config.toml
num_attention_heads = 2
head_dim = 64
intermediate_size = 512
rope_theta = 10000.0
attn_scale = 0.125
bias = "none"
tie_word_embeddings = false
init = "orth"
init_std_qkv = 0.0621
warmup_steps = 200
schedule = "wsd"
batch_tokens = 32768
max_seq_len = 256
doc_mask = true
max_steps = 5265
MLP neurons of a small language model. Each row is named by its layer, matrix (gate and up: input weights) and neuron, and shows model dimensions 32-159. Each number is 50 + 15 x the weight over its row's rms, rounded and kept within 0 to 99. A neuron's up and down rows have the sign that makes its largest values positive.
After each neuron's rows, "fires on" lists the tokens most often at its 100 highest values on Wikipedia text that the model never trained on.

L6.gate358:48 37 71 52 60 46 31 17 55 73 60 58 56 47 41 65 56 60 73 35 41 52 30 38 24 53 40 54 52 64 57 52 52 68 92 42 50 05 41 67 42 52 53 23 45 50 49 51 48 15 42 55 36 52 42 12 00 38 15 45 43 46 33 62 40 75 32 64 45 53 43 65 55 39 66 62 23 39 53 47 61 45 50 70 39 37 83 51 69 44 66 44 41 32 47 27 46 42 54 54 46 40 32 69 44 41 37 59 53 43 52 41 53 55 60 35 27 55 28 54 65 40 54 69 56 47 50 69
L6.up358:24 63 24 43 55 74 38 44 48 31 50 63 42 22 50 48 66 64 19 58 55 33 53 42 32 69 27 32 62 57 62 19 33 60 42 52 58 62 55 60 56 53 48 41 51 68 53 15 44 49 31 22 45 47 52 81 28 68 35 42 46 55 51 60 71 67 64 47 24 05 51 35 09 91 59 58 54 44 65 41 38 12 40 37 09 41 65 58 61 69 52 52 34 46 42 59 48 61 20 40 57 63 53 26 64 27 40 58 75 47 33 66 47 40 56 43 46 47 60 47 36 59 41 46 64 56 50 51
fires on: "ce", "al", "ly", "ally", "y"

L10.gate133:64 43 46 49 58 35 49 54 35 34 65 49 59 32 38 55 50 42 45 47 56 40 23 75 30 51 29 60 43 54 49 41 30 57 48 40 74 37 46 28 39 42 64 64 20 59 20 47 63 17 57 55 27 58 38 46 38 48 30 46 51 73 75 51 73 61 35 37 68 36 17 70 44 63 34 67 47 59 46 58 41 76 55 35 24 56 54 53 61 38 52 71 32 30 42 52 41 20 39 58 55 59 56 43 31 42 56 14 67 52 47 37 42 27 61 44 62 58 81 55 40 39 50 43 50 44 08 41
L10.up133:56 53 34 29 40 53 47 44 29 39 55 46 57 54 42 45 58 62 48 58 28 56 37 70 33 21 29 56 59 32 54 35 47 53 86 44 62 75 60 60 44 36 65 80 09 65 63 25 70 43 51 51 64 49 58 64 58 57 22 57 46 37 49 39 29 46 30 29 73 51 59 52 51 58 69 57 30 74 98 57 61 41 38 40 35 45 56 39 67 42 53 55 40 89 49 45 42 58 41 47 53 56 17 46 59 53 42 58 63 63 36 59 15 75 54 50 59 73 63 32 29 48 39 55 31 55 47 71
fires on: "==", ".", "===="

L6.gate43:42 51 46 45 55 56 74 34 25 24 60 50 70 60 49 59 35 97 20 35 39 47 44 61 44 57 75 59 36 00 45 49 44 60 56 54 43 56 51 40 72 47 69 57 29 55 63 28 61 44 58 50 27 54 36 49 48 50 20 65 51 35 42 44 51 45 43 43 67 66 58 70 47 48 45 56 43 50 54 56 31 57 54 58 45 21 70 45 60 39 48 40 61 67 51 41 62 48 58 81 29 73 46 62 62 62 44 31 59 47 58 14 33 52 62 64 60 89 55 40 42 64 29 11 41 83 38 63
L6.up43:25 47 45 47 55 66 52 31 46 45 54 49 70 13 61 42 43 33 32 51 28 36 44 52 66 52 30 38 39 55 34 49 62 47 70 54 56 50 56 52 67 23 49 52 34 36 57 51 68 30 41 42 53 55 62 84 57 78 52 44 50 48 39 21 28 27 50 45 28 15 24 22 52 49 64 47 20 62 69 26 61 48 81 45 25 54 35 39 55 59 66 68 46 68 41 31 19 43 54 44 59 55 48 45 75 30 47 94 42 56 72 23 21 47 51 55 32 76 28 50 33 40 42 62 44 37 22 69
fires on: "=="

L9.gate302:69 51 31 42 55 40 73 44 44 57 69 35 28 33 69 45 62 71 44 54 34 57 39 62 59 53 48 48 48 47 24 30 25 31 66 67 48 46 39 47 56 59 92 51 35 37 67 44 54 30 44 42 33 30 63 45 29 68 58 26 72 27 40 54 44 62 53 51 70 32 41 46 55 29 58 55 30 41 66 65 58 62 55 59 32 47 74 52 51 86 79 55 46 55 49 48 60 34 52 41 50 49 04 34 30 55 65 49 52 43 85 32 30 45 46 49 48 69 29 49 55 42 71 62 47 44 29 32
L9.up302:70 35 45 12 40 76 67 15 61 59 55 86 41 56 79 61 72 72 41 68 52 73 30 55 55 65 28 42 46 42 56 35 47 62 40 54 39 42 52 53 38 17 64 43 46 56 71 49 50 58 42 51 51 61 53 33 53 51 41 54 44 30 54 52 46 71 72 40 55 52 29 29 25 53 40 62 48 16 55 49 39 48 56 50 67 48 41 50 71 26 72 48 80 56 64 54 61 44 31 50 34 43 27 45 72 55 54 34 52 50 32 59 22 46 49 67 32 27 58 62 65 43 74 78 75 44 39 67
fires on: "ly", " very", "ally", "t"

L6.gate143:55 68 60 53 47 65 41 44 62 37 88 43 69 38 62 66 69 49 56 60 54 61 55 33 63 57 58 39 46 51 40 24 35 50 54 56 62 38 52 52 35 42 37 52 53 51 34 49 39 32 68 49 56 22 58 37 51 52 43 73 50 38 51 63 74 44 72 60 58 66 23 72 36 47 52 30 67 62 54 55 48 59 96 51 38 25 50 36 46 61 51 47 30 50 35 63 42 49 19 57 39 54 44 54 48 59 61 73 34 38 27 72 46 65 63 52 51 52 44 19 58 36 82 50 83 58 49 59
L6.up143:66 43 13 71 52 66 43 59 34 47 52 64 54 35 62 58 47 51 50 44 85 56 57 67 34 37 22 36 52 43 43 41 88 51 74 55 31 51 60 54 46 50 54 55 53 39 74 27 68 11 86 47 59 51 61 63 58 40 63 33 58 48 63 53 49 57 65 45 44 55 72 73 53 44 33 26 27 47 67 52 10 54 54 58 46 67 45 61 46 35 20 44 47 64 50 37 61 21 54 52 69 51 28 42 41 45 60 35 83 33 57 50 59 49 45 52 59 60 63 60 56 61 65 22 49 17 46 54
fires on: "s", "ce", "ing", "ch", "to", "od"

L4.gate262:84 69 24 55 35 70 43 32 55 50 58 44 79 57 25 35 83 39 51 68 51 62 47 68 15 43 61 48 46 58 59 31 59 62 51 60 22 34 50 45 42 40 54 40 36 60 78 34 59 54 50 51 31 37 43 39 26 44 52 35 53 27 34 56 29 65 56 36 58 49 65 55 38 68 46 33 13 69 70 50 43 63 73 48 33 66 52 72 51 55 47 41 63 41 50 38 56 42 64 48 30 41 42 42 50 57 56 63 48 60 50 65 32 62 55 64 62 31 38 63 36 72 51 42 64 57 27 65
L4.up262:66 56 64 62 66 50 58 43 43 40 43 66 62 67 64 46 67 41 26 51 32 61 47 31 43 49 60 68 08 23 31 31 49 61 46 51 13 41 44 77 52 53 51 44 50 33 42 60 42 63 42 35 67 52 86 65 36 47 80 48 40 57 64 54 39 47 34 58 49 34 43 24 38 41 48 56 58 54 37 52 52 43 59 34 52 45 58 34 41 56 23 53 48 54 74 40 90 42 55 70 84 55 51 46 56 34 77 58 54 27 48 44 30 42 50 54 70 57 35 15 43 27 35 44 47 47 29 53
fires on: "o", "d", "ot", "ive", "et", "ong"

L8.gate12:34 65 66 58 53 63 79 64 70 50 44 65 41 57 73 35 44 60 50 48 40 44 76 57 60 76 44 50 21 62 37 51 45 59 39 51 40 55 69 62 69 77 77 52 44 41 51 61 43 42 37 55 27 15 53 40 57 60 41 45 42 44 49 80 60 67 48 50 62 54 46 54 37 29 35 45 39 49 75 59 87 47 37 38 60 41 43 31 25 56 45 26 50 46 50 52 37 51 72 48 38 53 26 04 35 49 41 45 61 55 30 33 56 63 61 67 40 80 45 33 45 56 49 63 43 36 50 47
L8.up12:39 51 26 57 64 72 69 47 42 49 25 61 16 80 65 57 53 53 57 41 28 68 30 37 61 48 78 30 58 38 54 44 33 65 48 23 38 48 35 34 61 70 53 50 29 48 47 46 57 54 60 61 56 44 49 63 42 21 25 38 70 61 78 48 48 31 48 49 57 55 32 69 54 43 68 38 33 67 52 40 62 57 58 37 73 27 37 74 61 38 57 59 67 43 43 72 53 47 37 51 44 59 20 54 75 50 24 34 49 60 42 69 34 45 54 43 39 53 40 65 52 44 34 53 66 46 66 59
fires on: " most", " very", " more", "s", "ing", "ly"

L8.gate321:49 45 50 49 25 42 53 40 53 26 65 55 75 54 58 56 51 76 74 60 39 58 59 78 45 86 57 38 38 47 74 59 62 50 46 51 35 43 27 57 38 28 46 41 52 16 61 74 54 24 38 35 51 45 67 43 57 37 41 41 64 40 59 54 28 54 78 39 66 78 62 69 39 85 24 46 46 59 46 31 55 53 47 38 51 45 50 58 51 64 55 58 53 71 48 70 64 27 79 50 44 33 35 50 36 06 59 41 32 50 26 62 73 46 85 58 51 42 29 45 36 39 33 60 41 59 44 33
L8.up321:48 35 29 53 65 27 31 42 27 52 40 38 32 41 36 97 40 52 42 46 59 57 56 43 59 63 58 41 25 45 46 55 53 50 39 41 14 50 41 47 60 65 50 59 30 37 27 35 52 44 88 66 35 14 61 38 45 40 62 36 61 04 22 62 51 40 43 56 64 47 53 39 57 52 62 77 65 73 61 60 40 36 52 38 79 55 54 43 66 43 45 82 53 51 67 43 49 42 68 28 52 38 25 42 65 51 39 47 45 47 43 44 53 89 58 51 71 64 50 37 43 31 41 39 25 54 04 52
fires on: "et", "t", "d", "'", "I", "b"

L8.gate303:44 26 68 35 37 76 41 44 53 51 56 69 48 54 71 62 59 55 47 64 33 64 21 48 52 54 68 40 42 70 54 32 63 53 72 55 71 39 35 72 52 30 56 38 23 30 24 26 27 55 46 52 52 36 65 54 70 39 69 45 49 55 61 55 17 35 23 57 37 60 19 56 49 80 19 61 57 53 59 34 83 43 46 60 40 28 57 44 69 43 21 27 56 41 58 73 55 38 39 56 55 69 39 71 58 58 66 54 52 03 60 55 61 36 59 56 34 78 56 43 45 52 45 60 28 69 56 48
L8.up303:56 70 50 35 36 61 63 54 57 51 57 29 37 56 38 54 53 48 57 63 22 34 60 19 31 62 57 41 59 70 44 43 47 69 48 80 52 85 26 54 57 54 56 44 20 62 36 49 27 40 81 56 36 43 49 30 60 41 48 39 35 22 19 44 50 39 43 51 30 35 69 48 77 59 41 59 54 72 83 57 73 53 25 40 68 27 73 61 43 49 29 61 27 73 56 83 63 49 40 29 33 22 50 51 52 47 49 55 63 40 58 76 55 40 50 40 31 53 44 35 78 46 57 44 66 87 65 31
fires on: " more", " out", "re", "de", "able", "t"

L6.gate216:66 65 57 59 70 41 65 36 46 66 56 66 57 39 50 36 69 55 52 65 46 57 72 45 39 52 38 48 27 64 78 37 89 65 45 32 59 46 39 67 34 57 51 55 37 51 72 42 26 48 30 55 39 35 79 65 53 45 65 79 57 17 18 60 29 39 77 44 84 40 54 34 53 44 57 44 45 69 47 43 56 33 49 41 66 47 59 52 69 36 59 37 12 86 25 11 70 31 50 60 61 43 39 54 33 53 44 41 51 48 27 67 35 55 38 68 55 27 47 45 46 28 67 56 68 55 43 76
L6.up216:54 50 50 45 69 49 44 59 74 32 53 57 72 62 57 42 51 24 61 67 45 67 39 42 46 69 50 50 07 63 26 33 59 52 30 62 38 69 46 51 26 33 61 42 65 44 61 46 30 73 53 64 34 31 57 47 34 43 43 50 28 93 67 41 47 16 31 24 77 69 33 69 55 58 67 35 50 40 55 52 54 45 57 56 75 55 57 63 42 48 39 59 64 65 24 43 83 43 49 42 66 66 52 40 24 59 50 60 49 79 62 45 14 39 75 53 46 50 35 48 71 47 39 64 67 33 29 47
fires on: "s", "round", "et", "ot", "p"

L7.gate39:52 57 48 37 27 32 52 62 88 69 40 85 48 52 35 53 49 52 56 15 42 48 45 43 61 20 38 45 58 61 64 39 50 34 75 32 64 64 54 66 50 58 42 73 68 48 40 80 43 38 65 40 45 69 69 45 58 56 77 48 58 45 56 60 65 72 49 32 49 43 44 78 71 53 64 47 58 68 50 56 28 43 34 69 42 04 56 42 29 50 56 21 33 35 26 38 44 39 50 62 57 67 52 66 30 46 44 52 53 47 28 46 49 48 35 66 58 51 29 49 40 50 52 49 76 30 47 74
L7.up39:44 40 50 52 42 56 35 36 51 40 46 41 62 25 43 55 56 21 41 50 84 41 38 35 81 69 46 36 57 41 33 55 61 58 24 43 28 64 65 69 43 64 66 26 41 42 33 48 73 64 42 37 61 35 65 45 44 47 43 59 70 54 44 68 73 73 72 45 32 49 38 49 51 63 52 71 44 58 67 57 66 40 66 21 42 21 50 52 33 77 50 45 37 40 58 41 77 72 33 64 40 58 68 60 17 53 28 71 53 57 57 23 68 41 57 29 36 69 60 37 46 56 68 57 65 58 31 40
fires on: "mit", "la", "ed", "al", "y"

L10.gate136:60 79 45 69 34 72 62 44 78 56 21 66 47 75 59 66 44 28 74 33 51 46 64 45 86 44 35 48 54 50 65 42 45 46 48 47 53 29 40 37 57 37 31 37 64 63 21 70 40 66 54 52 66 78 56 43 38 53 36 30 50 69 47 81 50 67 50 16 69 66 42 57 42 51 15 29 46 68 48 45 51 34 42 57 25 41 75 68 39 34 38 41 46 67 60 28 51 39 55 60 26 36 68 49 48 65 34 43 70 65 44 63 67 35 51 64 59 33 67 15 08 46 45 75 63 43 68 70
L10.up136:48 23 32 58 26 74 42 48 52 49 47 70 45 49 20 56 54 31 32 38 52 54 38 73 47 19 53 36 66 32 54 56 31 51 57 28 42 57 38 48 44 44 63 48 38 60 67 48 68 31 23 50 64 61 44 39 39 50 24 73 24 87 72 45 57 35 61 57 69 47 42 50 41 57 51 33 46 43 40 76 55 53 53 45 43 55 62 57 32 52 48 67 13 43 67 19 56 74 30 58 59 39 23 28 41 69 39 45 62 60 49 40 40 41 48 46 76 65 46 41 56 53 25 39 40 44 61 43
fires on: "al", "h", "a", "e", "-", "y"